Part of a small language model's weights.
Size: 8 layers, 12 heads of 64, MLP 1536 GeGLU, vocabulary 11661, 56.3M parameters.
Architecture: RMSNorm before and after each block, rotary positions, no biases in attention or MLP, tied embeddings, capped logits.
Training: a variant of Adam for these matrices, 3953 steps.
MLP neurons of a small language model. Each row is named by its layer, matrix (gate and up: input weights) and neuron, and shows model dimensions 544-735. Each number is 500 + 40 x the weight over its row's rms, rounded and kept within 0 to 999. Numbers have three digits each. A neuron's up and down rows have the sign that makes its largest values positive.
A block is one neuron, or neurons of one layer that tend to fire together. After each block is what it responds to, as a language model described it from the Wikipedia text at the highest values.

L5.gate1510:507511445517463512474501535496536458502447517542540592482429511518475477500505451424535426490487514424531500485524497459494486469494506456540540454518493541442553482478558488572539470505487473488451492528481533467475468490523501563505540491417494529459465495576460534503512482461537525541505497459544457520507546464475501513524493551524485491478504553465584532561497499510475478432533484472526488411530492469548499503498473544486451479543491545467575496511465575459496479446511512499496448473415525502454520429492525547541466442454483491491496403454444514470469501482463449489
L5.up1510:526499449525534455465557493465488476542529511440462566441456593489551541615475583533522454552536456547568528506509537444523456475457538469511531554511530501501470489465441532537531461465559550490433476517459566477467463505522556515521458496431496496521535476454413491528555455523447528526495498589499477476466490561543390472535465499485502540520595469540500576481520440429550484560411468450547526523475519559512402548422535547534565438580497481472509523519547554449461486490499518496512448535495557506548495497496494533490466530523546487480501473506453471498524466452521518537
City and place-name tokens, often word-final pieces after "in" or "the", such as Paris, Sydney, Copenhagen, Halicarnassus; also the word piece "or".

L2.gate23:477474463521515488520571490448484434515479510533557473564568494450455544508516482481494541461551514609505449488450542500508516488531506458587541488484523462544507489526523530452544455492491474451509442489488548468472480505539493463557529470464552466510503460518525436539446430518535472495526448520500495522570533494529418512506477611551499449524531533541485448491500505501532525483502498538541482459503486477592511499514479464476471499456460511475480537518514478440499496490412517455424577540408515459525546479446479417537470431567497420546463519514447490467492447531490469500
L2.up23:552497472497460499536508454459476520540434478501540516546553530498588578527515460498494417477509556485568581540524494512507446500479549532513495503528473503527492549525529550443440449523498490562502511463486408589478500494564541539503527483471500464538491512532544465536497506448465480494473581565434469383453455488578534486448471427439509512524446544530461447518500548514458481506465491481471523497526530539462469474511471427447529521560455474545474502490499487598490507506526469440546490416533512513486490531490535477429553419474498556550598509409431519491508497523490528513
L2.gate347:450538496454504518556570518522535522487518439597449427493551560480551510508569551498439481542467529492484496476531449542462469479511457500529477517449475531465480516540474510573514415551465506557513480566506491442490562551434536525523465508533491528476456459527468501480482520574499516454509509494519519497545480439468519521536454451477464519495498498540460472498538520524524470531486540530479474484449466517498487500495490486559444503546472546484452489489382582517524505517542475497450497432541489451431487536574507518428418428464419500541485477480448435438538489457543534525
L2.up347:476576525468465525503531583467508549475498469539486535480480515499479430461439526476522433501433430472507481565476441500482512539551537503544531506510531479428515497493516544524471467594513496612486499542550553485509501495505567495526513549453510552503472493552485526468467513503480429519540486490471523484517493489487573534443538499561524520484507503529556515491529505505457445500495472506492560478468519497550556388573538501446505502517499502457573400456526513443480490434515536462505574512488557431457520435501504462530437511502516494446548440498469458537487506480509519513
L2.gate679:410559470518464502480490462448459447459525455470535537467562477543538454429490480538490461522510561521527498444513469475445489524517539515471531497542507571415532489532548493475470464545485447476508568519530568522455529500510534436582519502446428406427608496506476506505522468468458533411503478494440528544515575449456545554504554503536470433480443535499476500515502509585497559448543563492539467446568456514550512513582429454484488501543512439511447528573510486415527508432482507440507461476444497516481545463493542477427501479539503451521417450492492558516525441537426520555
L2.up679:544481561558447531545541567448515540498511531503468559482547500469490469476456476512481530545519525468547502479556504488529505460466460533557474443504559555544467517541529522520524479517576444528508466491495589438499445538472454551448568410470462528515529460497495494486520503467476539562486529530469451510520472575476498496474481421571462509583545596484570550504487565476533468479537450467524543494469430478528507525562455449481500469435436542539485518466568557452567562488476452540504611565547514491472489512460486550451462464537478527515486523561522514523543440422517570432
L2.gate682:515464465454490451523460567448475506582500395500494536572411449515452469459466543529565499468529491441543509478542515507481481470479474507463525534500534539529517507487492556514479433592433465554435518487428567560491467478564577546505524485507558475458528489402469537548486561463488605478489510448528491523468525583558503489537459555550420517498450518538490475466513561472517570460518503540505502514501440474488524477407459559515545434456563517417387495491538479513504468470505565479494522467504572476514528531494527461470516444506558424482520555499503510543504524541557537542
L2.up682:423580535496530556522579522488523474485560437475480457455504489574514500474475506529485543440526529526480454546525474527461485454548490533560495569546414516555460520460452429555500498498500487568502457514467517534503545431450541548456507462516471431466424451512407546449448483513476530530525448465474499517535499494410504432516511488533500484484439462553544529507477513416553457436513479452477466451459482455501477491445559507460493508415547572409472454482480433463523456486485521521495552495529519571507461472476560457467482479476493525516460489495478570547572514483504494451
L2.gate849:590431462562497421495501542558547512560521484469464442473470491444531505499508527522558500518551550465569443487503426472538503588502443482590502505447466507516525508480502483514514469494522554435544499416471504426444485500500517438548516494452567558537484490546550521477482476490469456511499550517523449590539484558366479554563474487521529508463510488482468549511515597522531443547499488512542445571524493455573443462487497515513553557464464498465454522542505571553518501484503447487436463520419515524460518490462448486520539444496477510549540502513462422452514527495489494563
L2.up849:460559498457518433453472545497508489395530463581486528528566481449564550551476495485545529564514542456529534454550512465553475486475556521547533482455479485440542496435529512479524443478425557502431469493492440469490443485560467567465481455486513469595507525533511482513520459535475492501566554477499476498464461591467454475567490523510492515470534492541441516534500545470457492491451506539509497560567479459542484479488518465530461502491409396483477466484495494560464471536444510524532518519417483541542569510473378527487548473467499503502492515510523515473476440397528567522
L2.gate942:524515482521499517514539570486569438504529465439592414518474520494478442495547520427500497505442437542493505526500421409529480551515556547532454567478455505558551422491544566476457527497525554488510589490539417435461451505508554480557510502438464510459454465525425522508511437505480465501444498442481501495438506538501419567509488548499490535456504532408476483518528524518585534530611506477427467542511544478476470573501544455505544465476471459471531518512449546509481447477418484436517489549529526488494475530451514508421470474499457522547486467499514406601513554502531511456
L2.up942:482459441546518514529466480486542473473504560478539522455556531563505471489517511412461475544483495513492527445467481494456559510527451461509538457486603550569508463447434522501494501513519528512538559521528503421481463511555527426549435454518533514463538491522455551500468490542481526463536457446461510463526447534492514526502543594478480447517519479548493467480547570438463442516505436502491442571489543458535485578430578516510543506529490504435532489502463510564484576520559514402539537569512573482500463531460439505515463471502462470523538491508572498514454495464540528451
L2.gate1098:474552516493551436431538416505457478474446452544526515513474526476456473484504440565534394469431525501558522537474454522492522491484523509506478534561446532449520517415524490469535540436474491572505503585495473509538518532556560521520509537566584493449520599550517513538487553459571535499480456462499478489544491517519484505516482491494543463435521517476607509445551519481445509549515465460468519514497464483560531475539563431474505487541499484485533562521468534507468491487477574521544478490531500450451572493454457474531497494526454530473482454494467549511482574518477528496
L2.up1098:559505524510483483494535479447513552498569480499575516557541523552488484467459549519469520489547544460435437473463436434547470375452602550504542511527523546512469528465483454533535524508504489458566427489457526416529447556534540441544520442508523507500524458484473436502484549530491480604551539595434515489472465469550473507499477455478466526521478485565515514524540539466503466569510492487438475475526467498530593486484531418498474457497484507438444538469423509467548456441519459504506486489494528523533481423445468481536469444471468527449449472503549521557514487475519561428
L2.gate1204:553503455455474544523564452437557460518531466617518544562494530501527552481447517442478470518399499481576573465548432581472500523519466468540598538479577441515572512478530578466490442534466487481518522512504452498481510468540433477501475442468500512437486497538529505548479505455426519562551460480481519517550551433504487516531542423484466495518446559482527540515490421525511494493422478538547549542534542501573499480436469512466497456468435501495513547543439518494504543484473531463487512474489534558462463469501510462574525506467443474591591475558484426508567463478569570600
L2.up1204:558500516498541448516575468527426532443481487497573506523446488499444504585542502472481466479503511432491402535513478457534481401490561515461429451480518478524435471535451494450494498505537485491457549488528479485534437477513452572504455522528428532431554428550519456569538507521509517484501513522437510491456532554521415504545550553523522551497478542463526505484463546474511478447471563474579506505518458530524536510467510501548475496494475509474440447566490487420433474533583554545567483509495538465473459458395517469527446520526539491543482527479566514544494499525447479496
Names of cities, states and countries, usually after a comma, in, of or a table bar, as in Frankfurt, Vienna, Connecticut, Pakistan.

L3.gate162:446524537517533533497513432498512516562515537524516485418486526539491520474523493467471511513576442485475526515512544451515522560550468468476451472473527476487473494535479458462482542564494425468494511543506495440473516549505551546495494522505545523518412500502491423453450478489508566472467474561466570519521481504523545523475473497478474508449571518475582576456574526505564505525501529494417542567411422472539600488470406476518470504492471538540582509520471516535475419423480540498466571487520523463483497439397558536519525406463531523462529548458435472509486514437509443513
L3.up162:491475539505501517498515472493414472451538550445504511484495485466473466469546460480462536495485487477517452491491482485534485537466485483524413542491429544495509508472442500448466549491468486545528486607460484471465547520555532541472555461475542551522447392504527470516494497495551479471518464503573510573442536441497547510511479522483552471522468513515456514467502543555460495515490542509559484475428481504469541464488534523491531563511435548476466475533473464461480526427532516517563533504466405500436478459490509511465493532511503490479421490463543504465541564587528450473
L3.gate559:516491442574557506482524441513613467504497580491555431475540458477456529471415550478540461487484503507485503488555487445452485428550518448575505490444478413534557463506514475510510525549537523461470510483578551530546523447480482543572449532494465458533523456531461463467499474460471439481499472506498438477509433494559484493502473484487455515560461483452530458500488485516578471485462476549531499468483415496481506485612495566479519474491505567523504513506436476485434479535504554492446452480499470473521482492554499500528514498494488495464440429442460498494535543498521504485
L3.up559:571470488528496469525559507450523494511553447511499488505510499488516496482419455450510504507495440507450503449462506440452423495534535560505519503494415537551486465565459563552460508462484503514434518584559496497496500554528435505465440500559499570487424506540499461542486498486501494461547459488492537480502528503572478489509505502492491438474567585416448493550505550495500462506506481511488407519432499412582523542500458564504484537502561464477530523504531422466507523531442492418476448493518509437485500420507457469549498585574441492481436483476415533543535572499495486496
L3.gate564:496564512531484543563481498499557520500510515510555424530469495509491505495531531359471531440528474513418448477480414494543552456516434476543546530524462451537481538527582431488530472505482479536555463500517563503496471464571515499546501429481533499429493465509519545520545532509485486501506484465523550527583540503525556490507469513471443488562468521538530448550423507481494430592506546508566515458464457404448495616496481519459523493531490578476413526506523518433457505497521493474559504451501494479466488541543463454518548418511549504445439439480444493544506559527526477493
L3.up564:467524532430455535489570514432596606506513497519390480480496504446456563527454501559466520543440454523435556523491511512520470511519535495560522468468405415538549478471447528490400546504493471494533464502518494527524434445501477483484510503444486561428511440506522486523589456434453474465553510450500573509469573508530455463499550500506568526459522464410541422431418498495527531466477463478521483436480465439507510401504565565444384548519422532450478527468574544509491501556567537548506482506567470605477508526543456497486489531507458570539513474449440398531565440498527456580
L3.gate1088:574510482524506452418566500497470499465427493489478472503486444479533458565458507552507544576560549453574531523486439507447515554470488482514495522513436442492536416482521494452529424456476527515471529457473543514536533542476510486479484526499545535553553445531511547442488436588482470534602562474511464531552470625461486471532455480483491528430512531498482511483509538482551499478535485517570476495524551463555489495495545497440539491470480481464423574503533475493502520518430491546444489491487507508504539462488491515530552460460524468501556515537427462505576510522577477545
L3.up1088:567512436547556414499554582549575477462468530459428468493447514462523531567458473489528565490549489482580530446519428467494475487448503436588532575453508500452559431502580516568479440456467563482508450483519472478466526495540577487468504519469564518503507487550533559378551454490461429453490514503481467494522529559425408445450528465479531537463445505504457520497513524529476522517431453498477467500474477484545445528501535553451555567477534529534420520578469475504520569467497508492466479456486549478582529507433454536486541481508450439473501532505467498461577501540543500484
L3.gate1194:572484595447449481508537552501517507520533439492457471553469448476525503468540488562484551513485465415530480478497542552479456454487485490490453437520582484499459601577548509556537457542496445488567517579513476532437527518527555538529426439507473459569517473479540510542468501505498407510523534470450523470479516463477443471496575523486451489463441591499565532510480471557487523477578507523561549469497566435497517513501511517454451556484459506470452504477505458447475479536474561469506516422559433526490452563561531504429529456551456472471561489451435464536510474483454575474
L3.up1194:489468497496417353569464478541466502473560473559500493530498446478515530518384449551562537548461569474468506544572498453493497480588539604543460568452525483561505539497485578500527488471480412487454542489501483509465497540416491518595480535510511501483472524426539526554526453491494573515541449513526549461543549470503500483461529501546537438520440484516447522589489519513496491548534519428513406463510399452544530476469490583513470459489558474471456498490538469479476442486438498486555494518526454480519526494446556498472448486539536510468535456486544494498483491545462497486
L3.gate1223:514443465522475495550536479488461491492509516473562470515449510501486493457505595503486513547535487509510486533495505568518491534520512485487517537592475515500562479525508486483557446561499502465518540593476524500542522480464543445556497485407492506465522511534471510488520526467503514412462435441504574526543555520502462480556520524510478442509494526524463521432477491464498497491447511460562486489472490522519497474582509501547556531533464488471469492539482414456418493485466545469476424464526443436462503461482501476502486529563541456492487440544415559471530465475523535481
L3.up1223:478417444457485471535481532521538503468461507466545502536554575572457551528470522496485529463462473536460558561512481484571518505490526476553520453507463521553481516486514517464455467407505516452539521446496554546525459527460495567523532506538527480514480501469468532484467416577526513514539499546534543581513527501473519462577487511457547504506460513446513438479550522463454467465439519492519513511425522463463545488561471452507522400461491471512443398486545500480535519412561487529526516468546497454488503430457511471497426526473524454447477443482523365567434466515503449554
L3.gate1349:463592491530511471559460544466559480491457501505521449451497489522540504496477499335511548513550501450574554536488493485540555494470448504525516511512506523527467459468511512491515499590521536475453479464480483426518485454504552463448482495467468461525484490532486437442500574520449505523506531438424465483463470509489517471517480508510500519469469480512464501517532492536526493465504413532492509380579487451475506457465491514515551469479463492481508515525432567550451492527480499513465490509551520485442475469500495495490492526466489477455516538471503520462545472515453449520
L3.up1349:521475517428542506479543541437535495450451451536564501473497491460488493524521474525488414410502577477509535516442540452501481479532473569492501471561577532521503499451509532492529505473458542551488532529519496518576467490411485533555534516525421489455433480544511489477477604496617485467513492515491466488558495561504524540508469543513405551406389470525458491412518554512464545453468504479491487435487520522497468519486500517490508515509474433486452582453514519474471486523536431479547497528539449469432480470452517543480444478497502466437553539515524538593461524566512445494
L3.gate1441:503473502582548482511485474518431485505434467484478474479497539506449517482490458443619581518555493502556500466495439482479486544485449513490485539440460492508550466526487504475540455501526485452519513515536551450526478570503600523565528515512466504525429516531510553515489519465437430472531519525583476510586531474486563512541509530493513524503515513492523475468513472519437441539482461579538437483503520427506490532406614543466571517452463539506500561557476543485490476448439522567498565527463542509497546570479510501547528456513517446493468477585408483446581575556480472466
L3.up1441:429463422490483491432526574513510524465401484543580512454485532508508448518537482489501501547477456460550521498489477497473513450494574469552490513494463482532575448541558463495446520481454513484517461522484491490550556507407524515562437530497467576532499523451562506478480526500440504506522526486530532545537509527466519541512503481499472507467478509518502508496481543532523525499502466527520540473473581466518428520522478475538503417504451485531488439549446516504513490544506460542383486487462500476426560448516533472471496499479486483478451449532506455516570523508451447535
Final token of proper names, mostly cities, countries and taxonomic family suffixes, in tables and comma lists, e.g. Stockholm, Vienna, York, -idae, II.

L2.gate22:570468487432517501484500522490525515420496472427492464532430561455472497528515544488490542527514583529535475500474501547483471509452559479529488547430589571487478558582525487517489405544525514515465526480486503520515531470545544468506517516511521561443515484529466465504452523437483514546543583445491496494508427486507513452493552567432450527521469540549471475546467505431493492468460521470528468598482507568536478585578583479543516487452510485519548512545552509537445510439460492369502504490484531462533555506503448558494538496471414511534567474509493471528499520490538519533
L2.up22:488529535544534576531547515475563431499538489473501494468481506472500465460559540570436509542438537510524465498541492522460490564541491500535529477466513515556486476479488551483422556516528496427511452457522473497545447457526530479538485540507562525467467478512523458504495489495425449509534449582468523501502472481548507513451498461465458425504543511525478504529449524605469509513537533527508441512479440518442477451537493529539453496523552410507450514576468457501498451525512546477511550471555479547496475470471507429505472543486454485515553519535528603546512557470463577537
L2.gate235:518482489484530529525485522483496499431534486544553456508542400524506559489409560447557500474540500488471504531472533498506517505555532480490515432525565504511427497466449423467554500487519470490480510453460492426544514507560502576560468494428415523487481483471505470534491479504501526534548570462440510581520499482452471439454528507445403486483541454570507488480536505521519500489475470461574462498457451562455488459482498470423500471540481479461550509462494478550437471479484443520507527515534526489547494539558496513462566436454446476591539503478475517485530477461464493509
L2.up235:524512472491591515510464461558506456489434541463443478496461479559497470434540526418429475522531592537479484520520480527447435492463469427536558500516512564467441417478611471449484544473522545530534492532436570451475499453501435545521417458521502508537556383453457507470501479519514431522551546462514562490510486497493447432496447495453452527466456489437482467456491487502473538502503480508539550487458389542465467532521510569465467578490590527454491381509556522401430532473479504527488494505464527529539526562407486458539505483541508477542537523455495484487472483504455464482
L2.gate333:507577502519555504497501492502531515461473491490487419536502525529540453575511604505516487473444500531463518516549505553464508598509469474516469466525508475483496484485516524476420481534530519414504447494577529497529529481556435518455531495480547510472473440522561494560442450546541452520501582474492507514473444535494503478417466494495446491564444503523464486499527528511475561449497525509469538459525439582541477533498523532476565538525518463488445465483536446553517535509414463529460472489427494548496513588480536531525506487492480469482463469462540442475529499510525445554
L2.up333:561534453480556499542422552456526449487536487534518482552450567398458513576533499554521534520509468526560477491513474513529492501432524530511465492532447504521562468483533485486455511517463536447471532432495475462417488581505430528560412533556548546453470557481560495540475524454475509566559510517499512513484540467512437457472521524476535538546450494478485595528450527532475488449505490488491406469501460521490481568486530519480462465421485501486471413469505539492548466500487514511522529530513528542403551482487566506462496468540486454534525521559442506498466532517517487496
L2.gate408:544506481509578503524422505488458493502535488519475553459503534455485543438535531529490553527482510449468581458496515490556492536494507498444458520495500457494423437461523466484542587547500475482492459441503546474456511527510470508455496529495529468463444537583541553499493491458414511541473534494488520471556472495499503408562514475577457525463481550496514505393479527554519559452511488482467506539407475527519529456523459590533552570483450432558512509568525522551515454498429421502547498506501521534510482558476541561495548488456502542489464509431530582492460573500512512495
L2.up408:567521549524479465544460511525508544524454485452524496534469503432559453544570495456493481511466526495458511520508548467557463440429560550481424536516497487486525502499548501529509510528476542487445454533490515533451452521492502480440497516507478601490425375508388508481572473510418463458457526537495533469482483513469455471484475513461580510526530450552481514454530545454458538456471485484468454466506499550573516521532553475533489478503443462569530479454557518424525475563522447522505465476594483477462478474559528557479518498510509473494487586531455533527505476426505475523
L2.gate431:536448477481592479494480538482557532494550525503490446528461482552537525463532536475524483473523566497560434447542478556453505529480434507476511468498481509538477490486451466447463486520454598377449518493537510453487443499559445473400456533445491514516502491452554505528524546479454419557535536491508534486464408486437437527427450557456534514434454455494501523540514503494532520415482538538487476463551473511474456547436504532467452494548545494484486524503494528498439499455431422560547489498467529442487588521489550476564490512530464504453602531499490470429520513458559453519
L2.up431:594550533506543523485477461518514497479544528516449533490443537473522561550461547545441505436494455510523449472490525571480481558465582477526484518520534509546569492498523428467550534468505537497473487514538456485489553487538510454457461460519491581475512495426562446508462499545490566516446455537520516439447558439606454480553445468512532447525460536489432447554449568486526518503462436494477511473550549555494477537479535513498449400511541507444536487545459541504499548450487439530528524534494482567508555502513517470591521487532413503540536495519483572531459508497411422496
L2.gate513:484508540480448498474458508472490493485467481523519489497419513471486461472456509465489572526511483462397502456522562499479436535526467466493492563550540566448492514513547438540515474459545516446526458499434491531535481512447506559478500482499530571414541502550507558481477567535485533581471460486503581490553616498470520527466508408520419539524539477473461484510505516474490532482532506526498486481509458492502538540540563490572580467403537511460491524540490459497524541511496506515511499431540536556497496484518514455511483536511491476512520565508490526513552502525546427484
L2.up513:503448516501460504491559491444441540424468545461537405552547590546442370444448478531541551536521480520515535463444555524494452501515508534585471485480537516568588526481506508554454466490461557604512607496530479492538492488524537446523495466522472583492521444496480520511511453501446459513450477486506507543481494485472529477427447492450482485522509516422472533502558506443445432498468495482553541485495480521459469563543469434524606492550513484509495508484421556418481492480531522466446456509537527454553518561515543464550545447534489510527517542475414516482495494547527502453
L2.gate733:514494477544505502500498525406497435514506500483565538550509515607512603504498457526482476501551456508541494502486573528483526472464579544494505441482453533486480465476480501484477450539446480487482498560427492524543562435490529511591438518397511527568453578486501511449441422515512462516512512465447490508552476435487467447469509547509473521499436492524492439538547547471501518419460493478519523474502472503520553561495502480532510556486474466476535510470514485496486529485485490435543484440505460522482546541499525556553509475517436473553518554501456515476500478536542490550
L2.up733:490538501555555549572447522493556477496505532503513520446404509591477532463487508582503462510527499511486483491524503417502454537536515542545490550538436495526505541455503456562451440434481509462481523503507477439564467463482475500532500568511462545539531458494499503395504569524449522482506502499461512510501496477510462486557549405456459535525498480574449540463520548446490463440484502548491545482520490452475505540491426511552489491504443490499474458481506507448521495458489418544560474480541494589504524481558482507522519533516547500497562544536480500503450520453509427473
L2.gate1467:521465487501519560528516511495564463473501483459527477497538513461557566580555516484548429523516501497564502509478508520537465525521493518486479482525531450499527459476500507473510505479582493526555520430464538480597536455514550523464519488466556457514473517474429511490502535473484441537577590512492458425493480467560466469466507468439488548523558500520519512480476485466550550461485474481571525537509536549555492544513455469461504457516486425498504528514552518462469481508489453475491549455495503463560520511526494489444567428494436473532526528510523556511526530534445497552
L2.up1467:505575489475541456430507489435520523450439468544414493519497472447503488554578471505543565500492490472508495553503475541459504439444496469472491491421504527546490577490464489443478556558496477462504498455494531473478532462482397439499420537531515470529486451467454454480496540483457481541558472504592469475462412420526461454548406562489576463537436521497515408483490490455443485474459524519588508512496423534411440479500593533505534552469512511539464457493549569424549443479510446484523523392487489474477573522518489520487449482488521457539548457512537471501481471598489476428
Digits of the day number, and the month name right after it, in full dates after "on" or "born", e.g. on 29 April, 10 July.

L3.gate330:532483513486532410577493480550482443416422464544470455513414523570541532498542535511499494522571509517582501497518500501519441509542492487477488459519498471446435523588541578429429537468587479459587460485531492506520488493511377566435585511484536516487505493483484443485435530531508520499489590576501548494535438519433472469523482535478473584478476453461545491561470507559528533468511514536542480513484467526508487485542475555491463496489500467489485457546546498487502414545564430530540551489468478511504504484429452517427517531475486502450480507499543483460465468460564540516
L3.up330:461581470516506419489577400449480513444522502478539503472497443511529504536502493539522512474494505541510493518474490459516490545510496443537543491472503504515560501563508506479449440521496509473561510493481533571565565481434438558516443538575553495510478458467551527600483444493493489538512435458455481480492464456464465416544465493452525433470455549515533516502492504524505530448530481491603460517515472537486490550529580478516465461536502509504439572496448456492507510524499564464475459605519594474523507454567466508572528499559447516558545456532444468568509522561487516507
L3.gate440:518459582545475409542490490439486496461522412444532491512476457524516436568510535516482494462462500454501524396533500503451474582563530454447445512567512517445480499473501471497428538494497539476486493519448523525554480475541466505408434481492516523444490457560454553484508563460498510511514550483503537500509449494459499460494442417462587527438525495513514535514477521425514499464517465469531425466534545569524516553458562535531559506439486521510456475508486481495525507503471463489544545453449476488534477501495538506471527511461446449476586519478499530440577526523519566491
L3.up440:434485511508507504535535463384576517549486436527527540462475437499537425506543501508485484515498505525522490565476484500439497501521531455484515419547557470547497478560365491536518469474535532530491547509459486445505536496408522527524513555475495446522486472465453545580490504515528488457502499490510468558428475514463492503533538480502507444542400444429465566435565564545443537453461501525517489512537474489540502496408508510501510525520544476482530463544494495509512477504501474526506442491495530418443519502453509427513537448481461450503525469481506566511507475558434532537
L3.gate447:492509440531443453465545528455425546462473459469579516442491423591480584565464502517451545461503481469529530497577521532474525508587520439508482579421488522461545499524497502492495465526532480461497545507435479518485510454467429569491506580461419564543538534457478543532498473550493451536485563566469555478494471525488575514456421501541456556511506463523493422509484542467437573504487487535527477488561479525505535414534578476435434465481568457496526503539501419528527458502480470519477557446492491504572470453602543505493502501472545521482481481471504529482443518462521491542
L3.up447:508397440504532475460488527511494489406508487551489557539532508518481480580517492466455514515440540438504484400509483439428533422540497455535519487555472512530508505546514405592453545525521478410512436566453524525558516489504445541489509480502532512504553469607475485487470500528541484545550504505516514579541449478488503475456470468500532466529380531546524543532495397401448493396478587557495464516471521500464487501529584455532500391490503498525546449519485522479511488459462490497531484500477476528515514426522509456575506449519494533464483441535525484544515464536445573511
L3.gate458:501569507509496407532420546492547474470473425487499523488555530535551484578452536499534447480501424506440468540557520520507522557443515529489473514455611477493517465583534485502484541461549521496510533472519508504536507506523531529495508439510514566486459514528520531501546468557525532537497521570432509476441447446490480504516476555442493457513451572497570467508499586542481572542519512475455511496465490565500463519494530541509476469484509435492559491522471445500439403544492490469528532489480442509443464496514505552479542530451419529478492514554540532498472452473487480547
L3.up458:485532491558521469496493456442483526526535597459495492557481454494516524522495524418473377480479506600502492414438501477467495481549457521496485546464570464533452562477554536411495501467551526447472588505481484536479556489542443505545571493531537515479587517445514491454449547504421521501531540469501556459588492491502467468547568411452386532555519480547498514528494465441525531523399500492578478538520461560465542564518500544543484536494463435432547502551470500592519561492507474419504535488487511505511477525480574524453464524581496504522527418488461531413440569524476488527
L3.gate609:553517453594562482502495431486518484528499450446579503491474489421494482548564502531533464511512440448541557511421470472453511419460523472451446604489517414478511484555560529564462528516598537510460487445487508470468507446432545581384478479554499446540512494461538511482503473487465495497483545443565525477510484516541489490531442581482448438468422515395574510550562491475499528452505508471516449463428485547568497539404483523522484435525498407506443514532530510539594490460500502463496545455496467487526493402489521448505499477522472518503443504476484448519498558508469506485
L3.up609:472518444486493496502494491456511521407478442425483573507535504443420492521457513448506464523555517594479503522464488458435519566466556529454507523524533388451499595587479533455514515552470470464529474485504560506500500564462428579444420548560548411570450515545468458520516532492527494409523528549439390469551440487517532519463533478476511467528460528490493499456518476507546461492441510500530562412489525552443495545527484492505459497486472435489515518531502477550512526483549504527519497501482513496496550495489556570467549552446491455467437418455528538510444466473498542606
L3.gate715:520529477505554505564420501513508497494487484535430522490461494532557553509509584545512422522556496504505529563484498469461469444571547493497513535487463466494564555496491402456524549518499507432603461524456560479537454515447479555490523452440528590535466546508472513488516500520473496552461515535484508523552510523520483544454469459460482535472517463531557454472451495544464493534539441516505490489487507526536433478551500452467513570518456488503483508511488503518554448451452442431462512449459555573424471475461509521571455465457490542490463476537464514441521526476475468525
L3.up715:431482484450475496524524451412443486514542443539505558541516501473478442503428455460479406478553367492536527459494518455512460446522451384572546540505504494486541509548551565531485509519520462466549498500501572468463451502483499595418527527503469467544507466543478524492478507560470478548484537519499484427450456422512415495471470595473503524490443456445468568499472482479499542520443519519514507484496453558525438509479479524508443410467530522514509514541565514439513444556541437530476539530560507528471482410529587538470485596532502504513498520464521515495464513418474517480
L3.gate995:554580521456511490472535513464538458505472538523508449510461458516562514537554545495432514479461443477468501480516525533508415412464534417498531498489466553537479513504500514545547480521518455534480467461404516522552477508480511581476491452498516562478511486484458478566553491548525432465548550425465519462494483475536448481449441453433453472412404519539572417541478475507527501519512491507565494490487480625497500457555560492488453542521472512539459430509550527541571448547512453471461486542520504478482500450559539514489448486494469551514557527542529463467482526493530525458
L3.up995:612515492540556467491403521438572447486437419443509550501490515570561456514483487488539546470540427514568422563553536552516466508565452501514498517444543423581503494565580489464519510465562487494550504480589478511456519466449566484523482465535530558500448482474485561468530500507491485543466489509556515475457506552451444499510453461528522459496451521524508548540552454582480532416500532520495610441427595526542465510537512513543545473458474427553480495574488513496480508496469518449497486488557549470500516523484505483529477443491470533504485435495541421459422543513549503526
L3.gate1289:507491528529452456459447515480553502529503485524581503500449483492555488477430498527431507519508490484474470460509494522518519535493447500524471455509436532497588547532465468503478495516542494485506517465524487498478467475542458561529545529507528602441488426479498548518452447465481458466511563474540546528528535509492487548482505502466465507547518436437453480534505543474538525473545439457504420479458494448514534478507556440533518522473505491526554536483548430481505468486503518441557576452556434546438504444482518512509470486510429534512449531492494486541515554466482515534
L3.up1289:585540522546461469472536528459538514501438472535537494523501505495497522562464445546480537469487494501490489534402541497489521487523508519517541547568502459516513484529430452371476531475451488546563600535495475470522527542517444445540578509535517565475497443530488404563556518532455563457563468507529576526501542511489495492542500470444475459434500581470489486503484506440465434549516473531513552523480474511500511468401531515419510535524520489451500454565460457486486585449458476447500487495544446495472442513540505497537524497479452496524464522498564590540567463449498445501
Tokens in full dates just before the year: the comma after the day, the day's last digit, or the month name, as in October 31, / on 28 December / in June.

L5.gate1456:466510497491481445473464532399486479487474487558472432502446469425602509479471557427509489443517518556467473476568538523519507599448547490579466478524561472492511475482578524528494494515505532511546440467507484469516524455549484542475543454521466535485431536544452546539566454574501526586548545534456496581494432536460444557475414600468407492424482485444571529519537455530459530494413542630409534518519528537440421479528520486527478526485496519488488513499517466503450431439488475464517495556441490365499472491567519457524475568503482482522550515556491518454582523486522545498
L5.up1456:469574539514489496487495511560505530530546437450561406532494545485522507562559564474502521443473505477495491485478539532578484487487553578532552557529550501564465569493554453505500530469453506472560526495530488430499445513490453546470550586428519552455444548474471468471519478440525501515509512540551528542531487541474511465513496498443488434491453480537439556488478507418521509562511515486463524530518537458511497527377465519554497563500547484584469447534558520483554473476557526489488531495505505584574434519574529495442542471544469475496492489541501549536539467483474557519
Tokens inside dates just before a year, like the comma after the day, the last digit of a day, the month name or "In", as in "September 17, 1778" and "In August 2009".